Weights of a small GPT-style language model, trained from scratch on English Wikipedia: 4 heads of 64, a variant of Muon for these matrices.
MLP neurons of a small language model. Each row is named by its layer, matrix (down: output weights) and neuron, and shows model dimensions 64-191. Each number is 128 + 32 x the weight over its row's rms, rounded and kept within 0 to 255. Numbers have three digits each. A neuron's up and down rows have the sign that makes its largest values positive.
After each neuron's rows, "fires before" lists the tokens most often just after its 100 highest values on Wikipedia text that the model never trained on.

L8.down131:098109125086122096166074054137141209144117115090090121159132050128194171156163121149152103104169104112088138152143125125126155161145132117177109063159110181112121144139184104174048117174156187108113097187100184092124122115099099079153181117114141118147125068104147079118071123153117123135151150089116136114095130136149117122149138055117162147120085117129124138115144101091171110141084
fires before: "8", "9", " the"

L4.down3:134174172102118129155120094163139140143148145163081103080138070107073131129106115134145098145118177109111138139115168083141078165139133189121103110145080131158117120118111096126096151107157155147130063157127088127181070096080140085110110078173091154084077157119109111048133159107119147105116130060157140144102154106141139156097142085051149139122100099129150125139126062156131157159183
fires before: "7", "8", "3", "5", "6", "2"

L2.down948:107101139113153160161162053102085170063142050080099145096146123127128154189123124116104124184100130129106136139089148127164106137091153100150089081070093119159135172115132141105092158125142167151139131102167099157111137146125078107123115123130128101138094106121129067135134118146102100167084146086134155152149075106157136080134071189162110185088139097131175209107127139151103129125086
fires before: "\n", "s", " by"

L8.down450:090064088156076122124142100170107113136093112140084125153141149112135157146123153085105157107108108093128129121113119145104116128104080116060087174125093096125147144139124117117180141102117163180105072167090173086112091094110176152151133089149172121177170102132086162098150139102087153137124126182096077059136187110097149188114052140165173132118102116167091119140118152179121140183065
fires before: "0"

L4.down251:161091203124118153148126130087112095102120145081093177152127110122105140094086139194118162088102128155073107126112178169119120175131158183146106138180075102132061131116099071169117090120124169072112149130138090110161143163120109124054182098120183109141061098118107079148156072093135087116134187122204123148180134143188137094119122124113170135132186118108078162136192118126135135105124
fires before: "8", "5", "7", "6", "4", "9"

L5.down925:108132112186114150129143092116098174092099130141140182072099118136139113179153119123154154137208110069148140165124086086163132107111111185191078119192150083153153104112096129136159095154046180117152153126097156162056213095130098176135126170149091144205144182110106141122119115123109168212169118147134153135191144086145114129088082083113167138095114114102130099144083106104112105119112
fires before: " ", ",", "."

L8.down875:148123116177126131116102146079121109113143071166124098079104100145157100059114112126104117097117086147140120121095169149132106146127141164183163111107145165081124144117189084131110114137055124082144103096185144151145158101136157157132107110116111106101073185157132138111099159185118133126150113146122141087134135123121109157124122081106158134184104131155093085119183141176108146076099
fires before: "3", "4", "8", "7", "1", "6"

L2.down242:179082135072150127103111128146128138179119139145147123130137059081105201116103092154082121130159155087163127156112173087061139194128157136185094131185151181125115143124122134153113082130079109137143109111133115111086118154147116094112127089125133089093124127163133127149144104130162114170163114103146123091141195137145098150117126121138164145144128161116155138126127137153188153055148
fires before: "5", "0", "2", "4", "9", "6"

L2.down476:128145090075106074084113127146143124145136110124099110076123124118160155107127125132104142114065142068241142151129096123147163146160147165141099167107150109140109124172150099153138152142116112122171113123067118140114142151145159131085191133155131154137148118106150117128137110151186078120077191174134138113123161121153143147111144113118121138161131155128158164099090088187122118137160
fires before: "\n", "---|---|---|---|"

L5.down467:149168103130137108087148092082154130110153117123113138118133102150156085130163046185137128082100116190154156083137139104082072105172108140125174099160088122134100093153090109116141225118110160120203074166164139138106152150110071096111098069141169070180076126112096141121142139125102100123156098108120142134115079064164132116116122141180064111149110178069157149142119091089128099105143
fires before: " |", ".", " he", " she"

L2.down618:050183142146102135157139165149155176174116087159110099118126160095103151128073147102144114099122186161181119151135135113046124137096116116152112135119124093138127113148132130104133100148148141160045099126120083129152110163138110198078116166139090094120161099146093134142176111131195135166151144135118173133123100128155107056113180152151152081101107139070078127149111151136124165153130
fires before: " ", ":", ",", "1", "2", "s"

L8.down407:128120116082157138121078151175123052126217116134115136157126069176159115103094125142141153149107115152181121097105145102145167055124091164180101098109122142097126174158157067105120149112137127116142145084103190142141120073122104128088154105119025099146060052094141108115143168164099106130137206103134181119092150159138060108191138134087120165138152135139158142118124171180109108054067
fires before: "9", "8"

L8.down83:126119122148134155087095117117051083151112147096134145120103140114100102147153091125094132126165154125107127112127128118102135136092143143123040115163152128066123146085132108132145110088086171118160151143136112138123131089132107120193131118129106127124099075148104044155137143083160147179179214103122128159104139147168113129147106108117138139117111113153111045150074181159161126113127
fires before: ".", ",", " and"

L5.down488:096164142117119112157157150128134029109107129152129073108144118099098139100136102118118077141078100130118105130123135050107114149104126144082109149139058072145075157115092099118074105161088131076114113136170148138136131117098131122038154165135146105112107103079094077111158127135068112119115158146155221093100162136139104091108088174121179136148166157139207139124090111095163117098150
fires before: "0", "3", "5", "7", "6", "8"

L4.down979:175093087075113122175102112101140162130139131128138163099133153162131152116107040111065056144133121126128131107161142116093168141132157155133122139153195097114143149095081175125095096165112138092141104131176081104129141159174049173071171105138113126107081156120090111103146086086127164133118130113137150093117113131120098141084148105146163197146143099155146103092128099146156172116121
fires before: " |", "5", "%", "8", "1", "3"

L5.down798:100101105084159127118135126188106104177137144103109148126099170082093190081119134166079159088115107156126154144154090142145131150121126147143060082162044171208116165114109096189128147174120220105097110138151148087093124113082137069097183094116130144122141177066195112127107135135154091077114138077110123104138221110116125092121114086129117144131147134121126192095117129127142130128163
fires before: " ", "\n", " none"

L4.down703:156095103145135129098133100129080158115116125146159105152110123115166150091176143110128175121160122165144141076126108159113068123086157152116156151103093163078058126062069107148122153126136173085141059135127092139108095189164091101202130169178080094161100177101099113112135133139111107192161097072117163075093113134166135093145091158124102156118126115174136148176077096115137098103147
fires before: " |", ".", ")", " /", "$", "–"

L8.down71:051141056098154118096093115135141098092083138103037129204152131142144158172127137181125172161168083160117140114117082132145075164131160113141130135178126127115111195120137112131063143137100186164111149128059165171108110109187160109155173115126113136131100078156158156154124173075153153142109154070150077127146148169046145171147115107081192093122134143075132083097129173112157147116055
fires before: "5", "6", "7", "8", " the", " Night"

L8.down32:149088131091154158143136130153095037072111126147093140139141149144086106058145188151086147080122105157075155146125157146135117120189171143110169121195090102137148131091114110125196110160174092112153118183179165129170114149165121107138153076170126158056106143119137075147122157038197131137074129132153133134134148136101072109176128100172142092116107092174130188104125153078170095128106
fires before: "\n", "The", "===", "==", "|"

L4.down849:154115092110087061103103170120181141054106144110118184139113170150174146141175138126111165161189165140120151145058123121111118156149161080153146145171145083114194137179126141108108122133158170139161146115134101159156126113081129154098093154136103150171121104147098165110119157101116152081142168141161130149152114131043135149135124148154108160093139135105080136196190146072069166124106
fires before: " the", " ", " his", " World"

L4.down431:079130140151102146183100188089080155143113146122079132135129155109164119134174105131130126124100095149089113108082101139075135086104124140115102226112122114195104091189197158137107143101182143105107102094046105109102153142151167184131119154161131097138161118153146126129123133087145149071140148103097155181136129127232124141096113189105126089129108139151146119139123095157180136132082
fires before: " ", "1", "2", "3"

L8.down999:135192153116147167184138160159119192118113174087162139117198119077095087094125150073109133132139151180112114174081102148123145134146120184133109141118125121090165098120086162124133074145146160167151106107177100074117194095202157123107100075105058133121069096143117053119112134125142085131109115141129144170107156117101121179115192181120138165104092111116160116190166200112148124133174
fires before: "ed", "ing", "es", "e", "ion"

L5.down724:086110113092091125129130114138158120102151160084205125113052159166078137143165125141097143085082148042048127131126150098120182190118122098128127103129117132132099155137140078165084133136084093125152119151088160130092154088148166239100113109116205124116145153142108144136097074142109077149108111122171075113135096120151105119132078099138135111108068146134140124112064123135109121077117
fires before: "5", "4", "6", "7", "8"

L2.down59:110144157141120140168122078127162156067124080146122146099137101175098153123133136190120146119113118130146147128116121090115128146073104106158136160127155101189110169115115151083093177119091154143105118098171121127137121186097122130115085154079167098099089161111143118110046081153135162103130105135201167136206108140105152122115126136100112115105146163175165121152103136110133128108140
fires before: "\n"

L5.down182:134143190101142155167089091128163139149093128106177104095149150102109140165137160101125128151220219151170141174172124126085059190114166125137138199146172175165117128117099147133146124165089116088124121035103165134157117136097144052131092124082077163101127185072113093100138078121175100158135120105149143118165107137122160132137151151105117122106158172070107178100148102140128159098144
fires before: "1", "0", "9", "2", "8"

L5.down416:126134122177111151170147129088178112165137156092229103129061147151129139118110167147127148094109121146155133189116142161116150181158153066189181106132099156184118131097115141086123144113156075174124107132182187137112171160102132175114160137074086118097174130130190086124132129161082108122180176110158108160124083137106172153121133133147099155091143134153118149135140122158085098116175
fires before: "8", "6", "7", "9", "5", "4"

L5.down558:149127074108143142156115147104121164148068161098105143152152177120138168107161077173142132114153168118064109079126101122112142063069169136109059089110067091110141150184102180088079113147135134110114144102120116162123151133119119171122111117080141127083187137154149146125134059078091125139141137131134062146168124104091169091083072084127108177104144094094138128109127106110104167138086
fires before: "2", "1", "S", ":", " |"

L2.down24:126122129128135176087083123183103141132106158166090118151104138077108112106130150134182086107153105104147137078163141103101137152160081091187126142120049141132120128058099130125083121114147148133157164143097140135103104126181104083142129122160102152204119114111092155148167100112136181126072095074142086106144100166096107131148086147168107149152140121125093102222091161120225167060101
fires before: ",", " |", ".", " –", " October"

L5.down497:091130107106143101134138135167203207148156116058106135121154162127122168134138105098057089074162122070161124181187129055116118181127134155052115092101129103125119148103125087186149134059134072166119184138097127122136128122144145135124164072096142178074135100071157119155184122062097079130168138177102165165114113171093100184150151107084192124151180158165144139117104177153119106124121
fires before: "|", "|---|", "\n", " ", "|---|---|---|"

L8.down580:126111146154118143096093098132098073110127180188122141116085149146180151090133096180155060088079155125118115111140135076133162131051131144079092111196119073115184097151095145088090163070095126132154127146132097154121099097130151106187155154122160114158082149102115125087152108126118143146153114113125142093145082018152082120199089115161127140133093134124152126144150131155114078104140
fires before: ",", "5"

L8.down221:133116143096132113139151108132169143110152149171100153215109132191133105123141073140097158182105076170167149117124112121138181158094130071115130135097120122139133171119169139100145114106105122168124068128209077125137137108152123125098151175103098093138096088174148112155195137198112145188136149157095141117112125136103135126164110178105170144109143111079067151106106183074116167158106
fires before: "%", " million", "°"

L8.down421:069183118117170134155073117171144144149159170136087167102176115125136135153148106101123128084142048137139113128096104136080095115167156111142158093115155158072138162117142102116135155095086150115099128095089150146125154079124133093142128133093092120159133088070103106112148124144137116099072159114094109132127090157135163106139101066056096115112146153073072097058117120165137130183091
fires before: "6", "5", "7", "8", "4", "9"

L2.down192:118117129135148082146127101187177090127103091113132122127129107079175091140124118097141041101187136113094148126113145079079212112088109150092124124097075087142101159058117132147117181102074137110164139167133089098088119147138070142181132133131103108138145168090110168136128147153125160125168203108086147144100142115141111085133110155144157111214115100150098106119088151140088081153113
fires before: " |", ".", "–", ";"

L4.down562:143109149104189138107184136146098146093095139139085193117142108131119139175136118089099138101086122155148138129129151116142131120122113206187100120136094112122146158145080103108148055148111175086141111150043101128198119073202075153140181108067201138121106152141116106170157153113119065155122229140136146094166154091085058150126173097093148129124118094108133143099151158142157127098107
fires before: "7", "4", "3", "6", "0", "9"

L5.down829:168128137104170155126119167102127107152112110102114167163096098120131124128106183135140087163106119122186112159137130180144141109053146098162069123115126100103096118128114154122150115124102190126146162096158050140086167175133091047101077097149157221111136101142158117157090119147172094204169174140196114100092128149145122083123097127139174200126109180034146071122115116154128144162175
fires before: "\n", "s", " Con", " was", " and"

L2.down291:099147121128140088106131117126145112110116080094139035161129095121069120133120172125109170136160087092115017100110142099150113144165178154088111126166136094150091047141118099165135155156136135131103143119143119191080111146141143214053105124133116126143127127077132132212066185151108170099156149139175203129122142102060168096165136106136129108127170120171162100117074111134093115120164
fires before: " |", "1", "2", "4", "3", "6"

L4.down810:145114171134066098162078137181159146093106146113148140098115173101103129079138151149170134121153137136138127076113139134092199101150163143147107125114133101141135131176107160133137130097123144122066144089130128117091137137148078079093129209147118163120134086103098150105149108158174111106165127104168146148139178153105093196133073178144174070096212112151145109186151078154115118109198
fires before: " the", " its", " his", " them"

L5.down328:071147137109153138112149148149177102141179126150088110168149200121155102132153141162187138074119121120136083065191110111084163171135088178159152123127141072066110146074133146109166140099081110118198120130084157130128131069179173123110176077161122116136094139177122122152112113195184171085112160129137158147174186114097083136110133129088121150151130106152181156174147138177154144118170
fires before: ".", "1", "0", "9", "5", "6"